python train.py --n_layer=8 --d_model=512 --d_mlp=2048 --qk_norm=false --bias="none" --tie_embeddings=false --parallel_block=false --init="normal" --init_std_o=0.0177 --init_std_up=0.0177 --lr=0.0155 --grad_clip=2.0 --warmup_steps=200 --final_lr_fraction=0.03 --steps=7544
MLP neurons of a small language model. Each row is named by its layer, matrix (gate and up: input weights) and neuron, and shows model dimensions 0-95. Each number is 50 + 12 x the weight over its row's rms, rounded and kept within 0 to 99. A neuron's up and down rows have the sign that makes its largest values positive.
A block is one neuron, or neurons of one layer that tend to fire together. After each block is what it responds to, as a language model described it from the Wikipedia text at the highest values.

L4.gate106:63 52 56 44 52 43 55 39 51 53 47 52 54 52 41 75 50 46 42 32 66 51 51 50 37 49 53 38 51 33 47 46 66 40 54 37 77 47 32 53 53 60 42 38 39 26 42 71 46 69 31 40 50 74 52 59 58 67 63 41 45 58 38 58 39 46 51 59 45 50 52 48 59 44 49 51 31 56 63 52 32 56 54 34 65 48 58 51 56 43 54 38 44 79 42 52
L4.up106:55 57 30 41 48 61 49 46 31 51 33 46 27 40 52 41 43 41 45 41 56 60 45 54 37 53 38 54 58 45 53 40 59 48 57 78 47 20 51 56 58 46 36 30 48 51 40 53 73 57 33 45 43 48 71 33 58 46 64 46 23 56 75 35 37 71 62 48 63 78 85 53 60 56 55 55 66 68 45 46 18 64 52 25 51 47 51 59 54 48 40 59 60 53 61 82
L4.gate130:45 62 42 59 41 62 76 60 41 42 34 42 67 39 50 50 31 75 49 66 57 67 74 70 35 53 25 38 51 45 50 57 42 61 54 40 35 37 43 38 51 60 60 46 27 37 42 44 63 64 55 48 49 48 54 69 62 53 49 56 68 43 54 27 39 67 42 44 53 50 53 40 53 55 43 67 80 58 42 64 55 55 57 63 49 56 38 57 66 35 66 50 48 64 40 42
L4.up130:28 53 50 63 59 47 16 31 48 52 63 39 71 64 69 28 48 59 55 57 41 50 58 53 50 49 54 40 44 39 65 42 55 45 70 49 60 45 47 38 33 58 58 54 46 69 48 39 47 59 31 50 64 59 40 67 54 51 57 54 65 38 42 67 43 47 48 64 51 35 60 53 46 69 77 63 55 77 18 45 50 37 53 37 52 43 65 76 53 36 72 55 61 74 43 55
L4.gate655:74 80 43 62 76 56 30 54 50 12 39 32 41 58 35 65 39 65 42 49 48 63 69 29 64 58 54 59 47 35 60 46 42 58 48 52 73 49 43 40 50 69 67 42 51 44 41 66 31 59 35 57 56 45 71 40 55 66 48 61 39 31 46 47 40 51 45 51 38 34 32 33 43 62 49 54 44 70 60 54 56 65 57 56 56 65 53 50 52 45 33 49 52 46 48 47
L4.up655:55 58 33 18 34 39 57 45 55 58 35 25 38 48 50 59 50 38 38 43 43 37 46 36 61 47 48 43 66 65 56 50 45 23 69 42 37 56 44 63 45 59 42 58 62 42 59 31 59 63 52 28 67 53 65 58 61 55 45 60 58 49 72 64 48 67 67 44 08 36 52 51 69 33 49 36 55 69 44 57 72 49 53 39 31 46 54 50 56 57 53 59 69 40 31 53
L4.gate783:65 38 48 33 40 22 41 36 40 32 55 44 61 37 34 70 61 47 55 57 47 64 16 46 45 50 54 41 53 70 44 72 48 41 58 50 46 47 30 46 50 62 52 35 57 47 55 44 39 60 59 60 41 40 68 30 44 58 38 38 46 48 58 59 55 51 64 67 31 44 54 45 49 60 38 60 43 58 52 52 54 51 50 50 47 52 23 41 55 54 53 47 47 40 64 46
L4.up783:81 36 37 62 54 25 38 61 39 50 34 27 41 68 49 60 59 44 58 60 43 54 53 52 70 52 49 56 42 48 59 72 82 38 54 49 59 50 26 37 53 45 49 72 45 72 50 74 66 77 69 68 31 63 56 31 37 16 35 30 57 59 40 70 43 55 55 54 63 48 55 36 41 50 50 57 59 47 61 65 67 25 37 44 31 61 48 41 61 39 54 36 58 62 36 47
Responds to: Field-of-study "in". Mostly "in" after degree or award names, introducing the subject, as in bachelor's degree in, Nobel Prize in; weaker hits on "of" and "as" in set phrases and mid-word pieces.

L2.gate421:59 41 37 72 64 68 45 50 30 49 52 59 30 45 57 44 44 52 35 67 51 52 36 53 66 45 49 60 65 36 42 25 40 46 44 49 33 26 61 30 66 39 59 37 20 68 38 36 36 40 41 54 55 44 34 54 36 33 44 32 63 48 61 80 54 40 47 69 39 42 62 42 45 57 56 67 38 53 63 60 71 32 49 35 45 62 57 52 30 23 55 55 22 70 50 50
L2.up421:54 60 58 40 58 63 64 33 51 45 43 45 60 29 46 27 51 43 48 46 65 53 59 53 51 32 59 65 58 61 44 36 60 58 65 54 41 52 70 40 54 46 33 41 48 54 60 43 59 49 38 54 44 65 28 49 75 58 51 73 53 58 55 74 44 58 47 48 48 60 43 49 60 39 65 38 53 53 36 44 45 36 48 48 61 67 40 43 43 50 82 47 48 57 60 43
L2.gate1272:55 60 48 35 48 42 55 30 69 38 31 43 60 23 39 67 75 59 66 43 46 43 61 30 41 67 51 50 55 65 29 32 42 60 50 52 35 53 42 54 53 41 52 57 36 43 42 27 64 59 52 49 37 32 53 59 31 54 50 45 43 32 56 39 48 41 45 73 33 63 52 48 45 36 59 40 55 50 57 52 23 32 72 60 74 19 43 55 65 74 28 33 44 57 60 42
L2.up1272:53 56 52 47 40 37 71 36 50 52 44 62 66 57 61 54 43 37 48 53 38 56 45 50 48 55 42 46 52 54 58 47 53 46 39 56 52 34 59 43 56 39 65 44 45 45 46 39 44 69 63 54 57 42 69 50 43 47 55 53 55 71 35 78 34 67 34 74 63 43 69 48 44 50 44 34 50 49 58 40 62 63 61 60 53 49 65 70 57 43 50 35 39 55 56 57
L2.gate1759:44 45 51 62 67 65 52 39 40 45 42 57 64 29 69 50 49 67 33 46 72 48 68 50 43 53 46 39 70 59 44 50 56 41 45 32 67 29 49 51 67 44 46 49 35 59 53 35 54 38 46 62 47 50 42 54 39 45 67 47 54 61 40 46 65 62 48 58 39 54 57 66 63 67 51 42 43 42 43 52 47 46 82 63 68 29 54 56 65 55 59 37 51 74 54 41
L2.up1759:61 35 56 44 57 72 69 54 39 40 42 58 62 58 66 54 47 66 42 41 69 78 48 44 57 58 40 37 73 46 42 44 51 48 55 43 56 35 58 34 64 52 46 61 38 52 56 43 53 43 47 55 42 39 40 50 42 58 65 62 55 62 35 43 52 61 55 74 43 41 48 59 70 75 66 67 60 49 44 50 54 41 73 68 75 23 56 52 55 48 56 40 44 62 53 30
L2.gate1840:36 56 49 49 43 55 43 52 42 48 45 45 44 61 41 53 54 57 43 67 35 35 46 35 49 28 52 50 49 58 44 46 43 48 48 49 35 35 52 67 46 49 59 49 58 43 80 55 25 54 69 35 61 57 54 41 43 55 73 51 55 44 73 56 47 76 29 69 49 42 62 49 56 61 53 45 64 50 66 57 63 56 70 61 46 29 49 39 45 38 59 82 38 89 47 39
L2.up1840:50 48 57 42 24 35 54 52 43 25 56 54 58 54 51 37 37 46 46 53 59 60 62 41 39 64 64 52 59 68 38 35 19 45 43 51 49 38 47 72 49 54 43 46 54 64 51 52 16 46 36 55 54 55 47 61 63 44 79 46 57 48 69 71 23 39 54 48 38 42 52 61 65 52 60 45 40 27 54 32 30 73 49 30 77 32 77 51 39 45 57 60 43 59 37 69
Responds to: Sports result terms. Tokens in sports results and career summaries, mainly Quarter before -finals and draw after a score, plus scattered word-initial pieces like post, pre, build.

L2.gate665:51 59 40 51 25 56 59 33 37 57 46 68 70 45 44 74 53 42 42 63 52 39 59 42 75 62 28 67 55 68 35 40 35 40 60 47 57 32 45 31 37 22 39 48 66 58 34 73 38 48 45 71 33 43 35 44 34 65 62 50 56 27 48 42 50 75 41 74 57 41 42 36 44 48 52 63 42 62 73 54 48 26 42 44 42 45 50 61 42 50 52 50 56 66 67 42
L2.up665:45 55 43 49 26 43 37 26 52 38 39 46 48 65 52 49 34 43 47 52 47 53 64 66 75 44 49 38 55 46 56 46 41 29 70 66 38 29 61 58 54 51 44 50 59 58 43 67 37 42 81 76 40 33 48 34 42 49 64 44 50 65 40 58 62 46 41 40 69 40 72 33 47 59 58 60 64 35 57 63 34 42 61 38 57 61 45 50 71 46 64 49 63 46 53 78
L2.gate983:48 46 46 44 53 71 36 44 31 76 70 57 71 43 54 59 49 75 42 18 31 58 21 56 70 53 37 52 46 58 55 49 57 39 74 53 58 26 52 43 47 85 50 49 58 40 52 63 46 55 28 21 34 57 39 48 40 26 68 40 36 34 51 53 43 50 39 30 37 35 50 69 50 51 55 52 49 57 53 56 52 49 58 67 35 46 68 49 53 77 39 49 53 57 64 50
L2.up983:61 51 37 44 29 64 42 32 44 61 51 56 51 51 51 48 58 78 54 30 31 46 45 67 54 40 56 66 44 26 57 42 69 61 68 42 34 46 71 48 38 43 73 40 70 33 36 48 39 35 45 50 68 40 38 49 47 41 57 56 54 32 46 53 56 65 40 30 44 62 54 51 55 49 78 43 48 47 62 53 58 52 52 49 41 51 56 60 51 67 42 52 67 44 50 51
L2.gate1401:33 35 52 37 57 54 54 55 62 60 54 60 60 55 64 50 07 59 51 39 38 49 51 45 45 42 60 28 40 54 49 42 61 55 54 35 60 54 43 52 50 50 70 56 40 33 61 44 13 30 55 40 32 68 46 47 65 57 58 43 40 39 53 65 54 43 44 31 77 51 37 36 45 27 67 54 66 42 65 37 50 54 42 45 46 59 53 49 66 52 67 63 54 43 52 55
L2.up1401:49 72 49 37 48 56 53 62 43 69 51 60 61 55 61 66 40 79 58 36 46 50 38 62 58 45 42 58 47 61 56 51 61 61 70 57 52 40 47 40 42 59 54 63 47 65 48 48 36 53 35 75 57 76 26 52 48 36 57 30 55 40 52 72 54 45 51 40 71 70 43 47 59 42 54 61 49 36 43 39 54 47 40 38 48 59 45 47 55 54 76 60 69 63 40 71
L2.gate1612:59 23 60 56 58 58 41 30 64 72 48 51 44 64 65 37 43 54 58 47 50 66 36 49 29 49 48 48 61 39 67 42 64 39 59 15 65 48 59 60 64 33 52 68 55 49 51 44 40 48 28 50 58 67 38 58 37 35 50 58 48 46 42 24 82 46 33 21 82 40 47 59 52 49 42 49 21 59 49 56 59 61 55 54 65 28 51 60 35 20 70 44 45 53 43 56
L2.up1612:47 32 57 47 53 52 35 54 64 44 45 59 54 61 61 72 50 52 61 59 45 55 54 45 47 40 44 62 36 47 53 58 52 60 43 38 58 73 35 55 58 12 70 69 43 45 53 61 40 43 45 36 38 67 47 58 64 44 74 59 46 39 61 31 69 32 50 55 70 66 44 63 58 41 47 37 38 57 55 47 59 58 67 50 75 47 55 66 36 43 51 56 64 55 39 49
Responds to: Measurement unit tokens. Unit symbols and their parts after numbers in infobox stats, such as km, mi, the ^{ in km^{2}, and en dashes in year ranges like 1950–51.

L5.gate1824:40 58 36 45 50 37 43 55 54 34 44 57 71 28 59 40 61 22 50 29 42 47 35 55 41 54 54 50 34 66 41 41 72 31 36 31 52 57 46 50 27 51 59 70 61 49 57 53 54 39 47 48 55 59 48 47 62 34 48 53 49 58 36 87 45 62 52 35 50 46 44 59 47 63 56 39 57 54 59 41 62 48 33 59 45 53 32 37 47 31 34 43 49 71 39 50
L5.up1824:61 62 40 43 48 55 53 60 53 50 68 44 55 25 45 50 45 61 54 36 42 72 41 43 58 59 47 33 58 65 53 48 56 44 71 59 68 40 53 51 54 74 57 64 50 55 43 50 57 35 43 60 52 22 46 36 22 40 65 49 25 58 47 70 42 52 67 48 35 42 49 57 54 53 39 62 39 50 49 49 52 40 55 63 41 56 47 40 71 51 41 49 56 41 42 40
Responds to: Closing notation tokens. Fires on short structural tokens that close or delimit notation: unit abbreviations after numbers, URL slashes, IPA slashes and brackets, opening quotes before titles, goal-minute marks, such as km, cm, kg, /, ", '.

L4.gate21:44 34 09 54 60 54 28 52 46 84 43 28 46 46 60 47 46 50 29 53 47 37 42 61 57 29 64 35 49 61 46 49 67 50 62 39 77 44 47 51 54 74 49 47 58 57 47 50 51 56 47 56 58 50 39 41 42 62 48 50 45 83 58 55 37 63 48 22 36 53 56 39 44 48 69 68 55 33 50 38 53 59 32 45 46 56 38 59 39 63 58 56 54 40 33 45
L4.up21:44 63 44 46 30 55 43 67 54 65 18 42 70 37 55 48 45 75 45 58 42 65 59 56 45 63 62 61 59 59 57 35 46 49 52 51 70 51 52 54 33 42 51 24 75 32 50 49 36 47 53 43 66 56 44 51 66 47 65 51 43 16 52 57 42 36 46 43 51 49 39 47 57 54 66 54 49 35 49 55 38 44 54 50 75 61 65 51 53 50 71 39 44 32 50 42
L4.gate1059:53 50 48 37 50 43 63 75 49 55 35 22 62 47 68 26 36 37 48 42 33 44 49 49 46 40 38 58 61 51 45 38 26 47 51 34 48 51 47 53 52 54 51 45 54 39 43 60 62 40 27 47 65 41 61 47 57 62 38 55 57 38 45 48 66 62 51 70 54 38 41 60 56 60 57 49 47 53 37 60 48 43 38 54 42 37 50 59 71 60 53 51 53 53 62 65
L4.up1059:39 58 42 56 54 50 42 54 61 52 44 37 46 35 48 39 55 75 50 74 25 50 40 65 33 45 30 61 15 31 35 40 51 46 60 54 59 54 52 43 44 58 46 41 35 73 43 67 48 63 38 62 65 43 30 49 49 43 46 66 47 58 48 54 31 43 41 56 45 37 48 67 48 55 40 67 65 48 36 58 70 40 50 27 48 49 44 63 42 45 34 41 51 39 52 44
L4.gate1547:28 50 39 71 27 57 73 36 76 56 46 54 52 60 63 35 51 45 32 69 57 22 37 43 37 26 41 55 51 56 58 52 45 57 59 49 39 39 53 57 83 54 64 31 52 49 65 56 51 57 69 32 37 35 44 49 61 42 65 40 50 32 55 48 60 68 79 46 42 48 56 46 57 53 49 27 50 49 54 34 61 59 51 47 52 54 29 47 54 46 46 23 30 54 60 58
L4.up1547:40 52 42 68 50 66 78 58 60 49 54 58 52 33 51 48 56 28 68 65 42 55 42 44 37 48 31 41 52 53 53 31 44 39 38 57 61 51 32 69 50 34 78 40 60 66 68 54 68 36 69 59 53 59 64 17 42 55 35 47 58 55 58 55 48 53 53 48 56 45 44 21 32 42 45 46 49 48 56 43 33 30 57 56 51 60 33 69 60 59 49 51 63 35 48 64
L4.gate1839:52 65 39 41 36 47 47 58 72 65 43 56 51 41 55 62 54 40 39 53 34 34 37 70 77 45 40 63 35 56 32 68 50 36 44 39 36 59 70 62 50 47 52 70 59 32 48 35 64 49 63 55 48 22 59 48 62 52 57 47 76 53 39 68 54 51 24 56 46 20 36 61 75 51 66 32 59 67 37 44 52 29 58 70 49 55 57 40 54 45 70 43 53 57 62 47
L4.up1839:48 59 53 39 51 58 43 35 46 50 36 43 67 62 46 38 47 32 44 49 50 32 45 57 64 55 34 48 47 51 47 49 42 57 45 62 33 43 32 55 32 35 35 42 43 46 51 45 67 49 61 40 48 35 52 48 57 56 53 77 52 58 65 36 56 40 43 46 40 65 59 33 65 49 50 54 64 77 61 77 61 47 31 54 19 50 58 39 30 45 48 48 69 41 33 51
Responds to: Unit exponents and pieces. Mostly the ^{ superscript after km or cm in area and volume units (km², cm³) and the "omet" piece of kilometers; weaker on en dashes in year ranges and other mid-word fragments.

L2.gate278:52 26 39 50 65 48 51 59 52 47 62 51 62 27 66 49 56 65 48 59 25 30 39 39 50 56 37 53 48 52 59 58 58 31 39 52 58 58 49 64 34 32 56 52 44 40 72 53 35 43 25 56 41 60 50 38 63 53 44 40 55 50 74 52 63 41 69 39 47 53 50 88 42 31 42 66 60 50 57 51 66 46 68 61 36 53 43 58 12 52 54 48 27 50 53 62
L2.up278:39 75 51 30 52 47 40 54 58 59 66 60 48 53 43 50 73 21 57 44 57 43 54 52 37 34 67 65 51 49 49 49 38 34 46 38 57 43 62 44 38 53 55 59 51 55 47 53 50 46 61 54 53 39 46 40 50 57 47 43 64 45 55 60 43 48 51 38 45 11 56 64 48 49 56 59 43 43 59 42 42 43 68 61 41 45 58 67 44 44 68 44 53 65 16 35
L2.gate1235:41 78 45 65 51 27 46 43 22 40 69 53 50 36 60 58 60 33 70 27 59 35 50 58 54 45 46 41 58 39 36 54 56 69 57 45 59 29 46 25 74 27 68 60 46 57 52 60 27 45 66 57 38 46 79 49 42 57 63 68 31 24 50 39 66 48 47 34 46 41 61 42 54 54 61 58 57 51 54 52 57 54 59 51 59 50 57 52 38 54 62 38 53 41 47 62
L2.up1235:42 28 37 52 63 50 32 63 34 33 41 56 47 55 31 46 47 56 65 32 51 53 47 49 53 41 64 52 58 24 73 33 60 47 65 58 49 45 57 39 59 58 48 49 42 63 58 50 55 45 45 64 31 47 60 45 29 27 68 77 62 36 81 49 48 70 53 49 41 27 44 39 55 30 60 63 58 52 60 56 32 62 47 42 64 38 63 52 44 48 45 48 35 61 34 54
L2.gate1498:29 48 70 27 57 21 57 43 41 41 50 51 36 42 61 45 40 55 61 51 46 37 27 54 73 24 26 45 54 65 63 55 41 48 48 51 58 31 58 56 55 40 59 47 39 57 29 52 33 46 35 39 51 54 40 44 52 23 69 22 41 54 42 36 39 50 32 35 61 26 55 40 60 46 44 60 55 38 50 65 59 52 43 41 61 53 52 50 50 53 41 44 43 74 43 67
L2.up1498:54 68 41 43 53 53 55 60 41 37 53 38 46 30 54 46 72 38 51 52 41 46 59 53 50 66 38 63 41 62 46 72 46 71 50 59 28 59 48 49 54 55 59 50 52 46 45 38 68 56 50 45 55 75 62 45 74 72 42 53 19 44 44 42 69 46 62 52 57 31 61 41 63 26 69 57 51 51 50 44 64 39 55 51 43 29 46 47 43 38 34 27 30 47 40 54
L2.gate1741:74 45 48 46 75 59 40 74 64 45 54 60 85 55 57 54 66 58 38 63 59 54 62 64 50 42 52 48 57 56 30 41 53 24 56 55 48 59 47 55 72 60 43 41 67 50 77 60 53 31 58 53 59 45 58 64 60 40 69 38 52 54 26 69 47 51 57 53 64 53 57 27 72 52 63 62 37 28 50 63 14 48 43 63 61 48 31 45 64 43 28 69 57 44 65 47
L2.up1741:55 37 38 48 71 53 45 62 55 43 73 56 58 49 36 50 55 68 51 56 44 35 50 46 58 37 42 43 48 56 43 66 50 32 37 30 45 58 34 33 76 57 42 50 56 50 60 60 59 32 57 41 59 51 46 68 58 49 58 54 48 56 52 77 56 51 55 53 55 56 45 28 58 59 51 61 36 52 49 57 24 50 36 48 41 40 34 35 63 44 33 65 33 50 64 60
Responds to: Role or title slot. Tokens just before a person's role, title or award category in bios, infoboxes and results tables: "Occupation:", "Professor of", "Award for Best", "Minister of", rank cells.

L5.gate1229:36 59 43 31 68 25 51 58 46 74 60 30 70 38 54 58 57 54 36 56 71 48 65 30 51 57 55 50 77 41 59 33 34 47 43 52 52 33 45 53 66 70 33 61 33 58 46 55 37 48 56 54 44 57 42 28 44 44 44 47 26 51 55 58 42 59 46 59 55 58 55 50 52 58 59 45 66 54 55 47 52 68 75 31 51 46 39 41 56 34 55 72 45 45 55 37
L5.up1229:40 59 47 51 45 51 38 50 47 76 54 62 60 40 68 61 71 54 54 51 48 66 46 30 65 53 36 41 69 49 48 26 56 51 29 52 51 37 38 34 81 51 66 56 52 51 53 62 48 29 37 47 54 84 75 40 55 61 54 58 48 56 41 58 66 51 24 62 34 46 51 64 58 56 49 60 76 35 60 61 55 59 74 17 44 49 53 45 33 45 69 33 44 49 40 39
Responds to: Inter- prefix, parentheses. Mainly the word-initial piece inter/Inter (interchange, interval, interface); also opening parentheses, year stems like 201/198, and line breaks in lists.

L5.gate1155:55 28 40 56 53 40 32 69 43 51 46 12 25 56 34 54 27 49 54 66 40 45 59 36 53 44 41 59 34 50 28 61 46 48 38 45 62 48 35 58 54 40 45 37 51 42 59 52 55 57 22 38 34 44 57 44 57 73 56 63 32 25 45 56 54 53 31 56 37 50 38 33 46 43 58 44 73 41 51 42 65 69 57 47 35 33 39 68 39 42 55 43 31 54 44 69
L5.up1155:54 40 55 53 66 41 44 45 40 72 63 38 35 49 74 46 51 49 68 68 55 47 40 34 53 46 59 58 47 43 55 76 74 51 40 37 45 39 39 36 46 52 54 39 40 48 59 60 71 33 36 51 39 53 50 33 63 69 49 58 50 52 46 41 39 71 61 51 56 56 33 43 48 59 50 63 48 48 73 63 66 44 67 33 62 36 61 64 41 46 62 23 41 50 74 63
Responds to: Field-name onset predictor. Fires on "in"/"of" after degree, prize or professor and on first word-pieces of field or activity names, such as degree in, chem(istry), Phys(ics).